{
  "hidden_act": "swiglu",
  "rope_theta": 500000.0,
  "init_std_up": 0.0572,
  "optimizer": "adamw",
  "beta1": 0.95,
  "beta2": 0.95,
  "weight_decay": 0.13,
  "max_grad_norm": 0.5,
  "schedule": "wsd",
  "decay_fraction": 0.297,
  "final_lr_fraction": 0.0,
  "max_seq_len": 256,
  "train_tokens": 404900000
}
MLP neurons of a small language model. Each row is named by its layer, matrix (down: output weights) and neuron, and shows model dimensions 0-127. Each number is 500 + 50 x the weight over its row's rms, rounded and kept within 0 to 999. Numbers have three digits each. A neuron's up and down rows have the sign that makes its largest values positive.
A block is one neuron, or neurons of one layer that tend to fire together. After each block is what it responds to, as a language model described it from the Wikipedia text at the highest values.

L4.down44:401387511650467556513442521480512478549478427498524458510423447535509485531453534552425482551517560516498543453459493408416534538562505505543473494444439480555497506628528535543465563571505514540377450506526544505487480482524532509515483496399420396524530495421458507521489475533492474540484543458420552497471492531442498519457589522503414494547542533478416547348541535462406489513531
L4.down123:545412531514484518516473577559450616439532463450451563524434469502520518411463435478435493483449460483550502499535518457493548456444545537487500498438480595518481442553464551481548497445540522535470515501480551460484557521446500513474498477560490513533498496545513420463474506418565483453487582548523545462470490425530561511534552532565518626515525473467557509465584510478505482414638
L4.down200:505512506480499509459581488497503481535458591568504510559471521456596433573418424478456464522498581513553562493453560513515465512498589456422456581451461444460563508474520528531488517428444473451570426544516595447530458563511502385498535557504448501442623533416564479491506479412476411564466654493458522437495502545457490551510489487513582428448418536487400433399502530463520546510462
L4.down300:559569504552495498540515562421548459526496495560514532493503436530484532414511472501460407454493431568550468473478494483473555513463588481407480536550497547589547547474498476567463500514427507538553530409439611543551494425486447492484440490422496484613435575486455566565520637456568580518568467580461516513501517542565557507560547460524479462544461404496473436486554474522438458476563
L4.down419:559544518489526542459534546554427501520497480427430473524439533486457544467449492512520483356494546474557466553518581495505498461460587502621458459493437368557514476549507568379530437520448528521540608492462496446477545528492453500518496518527452521465472526471531446472526471423527544449518448513433538555408477551404536512541413485562470485475460409470401524606528501485559462452458
L4.down594:531545477506482483558540523454459562474526544453460488477617516586523506479486431480395432491501447519510520531472541527559502563531477516487583491495495537522506455440520437429509513471496444549558458475564511494415465487473476569569576578425487459411367618428491471450519494416498524527565504466554512536495468526542458436499527509483496468464513481505535498482452534439589543499466
L4.down631:516528495479560434479448388547513569403498501447526537495575588530438489546435560461537421524514519542518559553520512447493539458551479470509446441511468416386568531530618584490368514468513560593528410466559462541494490467451489527522519545479506486508615549478451504459537512435547542436517444450519485522519472364467497425498467500516427550488488542426513442519499467504534466538468
L4.down766:597513506587524461446558504635584485491502500511500532503578596483565449454407563508437484595525508493520432467387420558581391450533498535523513518466444432494460497566547523563547538478481413495460559525484616531615512373514470521501504515506547436551411454557523395503517564504492576471505532582444329487460501510502425518586516492483495512516503513457551388472504507603567488528456
The second word piece inside a word split after its first capital letter, often after R, as in R-es, R-ed, R-ow, A-le-ppo; also the third digit of years like 2018.

L4.down43:501568482460492470424535508447436581446499556510498539420499454538489479538419416373488598522355429505530466465476515570464480546515578535451530433546470536474428510533448465606472495496469513460548548508529540570522507541479529485483447515602466450461585473494454503607546530481518509501457552552427471462544498481448465576467518519504453479513438559628579476437548470387478527515471
L4.down81:460459429516470497461363527482546489541530502531516392501467526417537540612582562499463503493523451519523490539480606441442538494506488501515425475437595461475445498517498459455510356425531451387526468504444552556463346421489476510498516377449514413547470480396568432523515457594550478473506522455473484429438498441473562498459489475460453418487554492499464584476456491409620494493465
L4.down190:480458523432502481507491543483556511468499523419421450486402546422544561522506512523497533522509517603588459475512510399428468501472502524497481596437420534576565519580617526432556540536414559442477450445494545501513440498495590490512489397440500509482552493481386453572458528478511602380519534438546474457422490556452514395538458489537539496467495488459604515530538526514534457498512
L4.down255:446437457504477489594476494482468536575395494498486499543416517523546477474505562424495506441511470551464421428550506493472526452548430500608507565566512503465524438581515577536596547450525509491404440507530579450582390573538557526483473435542442600441438415511478487533574459517475505533488509456459451469500462470455515565528468519484453513464570511485516499397476559639571544489491
L4.down297:466471513496509469518518544515536505617503501485455523585564510571521597431472525443511544510530539539490520527457536446508471454555489468464499454444536505543469508547483427537470443555486490446476584525563606515470468467436477413535518581635503383423503557480465490522510495415504475388455549443393545467481551425473475410507423483453551444501516543520478508487480512480462486562438
L4.down349:590484464503450517533515485462454423507549533521498633602490506586575365477438465493573402509434478494443514474512494432464485497547488497374633558484506489592528454557463488521430541591585550474452419564496479521467556535588438473491414530572548579471465443489439547528491510444533503450483528542499417509489482498469498489527439497424447535536513463370560443469494531583516511427454
L4.down359:425518519448444463542515428463536485461470533452425561456422595497514448477486545564513407550425474542503540507519513471512501421553554503419426484477575481495507421585481453491531525499562538582559521601479554501505575503490479469623446494481410440395536510394426586524476443381568534577448522459480496531414466496534562432490553458471429513587603476544474566495509418448532570548565
L4.down703:604485495550481461546421493442528519483442526450537365497557529511490516537489528524473552538505532435400510443578522489464484598443562500520444433476469434536494433438480536461490448524519534478464519437487548485506575464523467538435391489510485566520493509469379552476539520428524513579499459429428484499510452558559457421552562549533432515483513456446530467490483469515562499501497
First subword piece of a word broken into fragments, especially names and surnames beginning with Per (Perry, Perkins, Perugia), plus inner pieces like ra, er.

L2.down162:510402531529427521546470517432540531410509526553483522550474485523451496526515449519507544514445619492373470459487474490481528440512504494487585524546479482434456472522520477547481515549527434520567464519463424551398493488463431474510440416525541555530520513472535470427491620593506449610479512444428535544471531482502436463545447450513525525450511478530546508515451469526500542465524
L2.down197:450502524491498524494526447596442576485412511480430442518532490586565454470520419525451560531556585491556506547454567518498452489551418527502546573523480480568501504564477482485516481565533521610521521420561541499480497542436443479457385458437493612516453526463520559514450582444568540551413435523459445484414492472550429490551412550488536428483489432447413459464520511511549521541566
L2.down267:493453419424508491503514458529419573420510468513477457533468449548517458402435453348575402512473455600587473503582463362572486444544463387533537483529517517573481483567550500516536507534507423444533533499565554464520479487534509532507380431533552432479588529579438538547543497479529478506480429462542518543615469595504421550482556373545489451558533515521415567468516490510494469486518
L2.down292:470497512470484498453503559484590563501496515501453448479484463489501473456546573446491542491606540586507450539462547518620454453480412542550447491471495468523427387510530571445547591502455517453509549536437413468486433502564593584544436495489516523492520555375493475440584455444442585474535513515508442510509520407588491565463464578529555513522473498510506522437471496498493533488504
L2.down398:563553489549451499596568474614427460355511483456474449576502487596584511466522529548534463488482473560497569438469540483534477577499498475524506516562417438428454540474529562480488538576478464531539451455486479536449567559419509470535434415493446505486462540523552530517558417485526465535491514428590561462535521437438506454605554478558479401461467412503489451578495555479502486477596
L2.down569:507560592473606537507472542479421475450476555563538476448467420525536462523509443431494504520514490459510414545540427504537445390497487476474539522513496480534493530518470567590430456509446535615475581482492531533514598476433474451465424381536445519585490525550475450509548509478549461475520440486550509468488601472544504531494460548584447475564476491542465503510479494552457481603507
L2.down573:530480587437495496470418444501455488491563487526473501482446544482542495455497494401485467405444520598520544413498440437505536461445496456518549506544445454431536514527560462472517547528524443417440467486537539499471542474465542555537371402520454510556534505500419485531607437451511518540464601504506473521468509493489453499503546544544511493496563466482500541516557578566559559626533
L2.down750:538530453472510418596459462403466459535521504465432534537529507469466570542579562498562477486489437556596559518478475406413574395471465557521501496557529417461532450483486493503518471577606488415453499452603535541388413438522448534540492538453526439559468447536479410529572457501457411436483579611505525535429479535491509528416528525460453564548487504452481472452533510601421569536414
First subword piece of a multi-token word, mostly proper names and places in tables and lists, such as Ber(wick), Cro(okes), Br(ando), Bar(celona).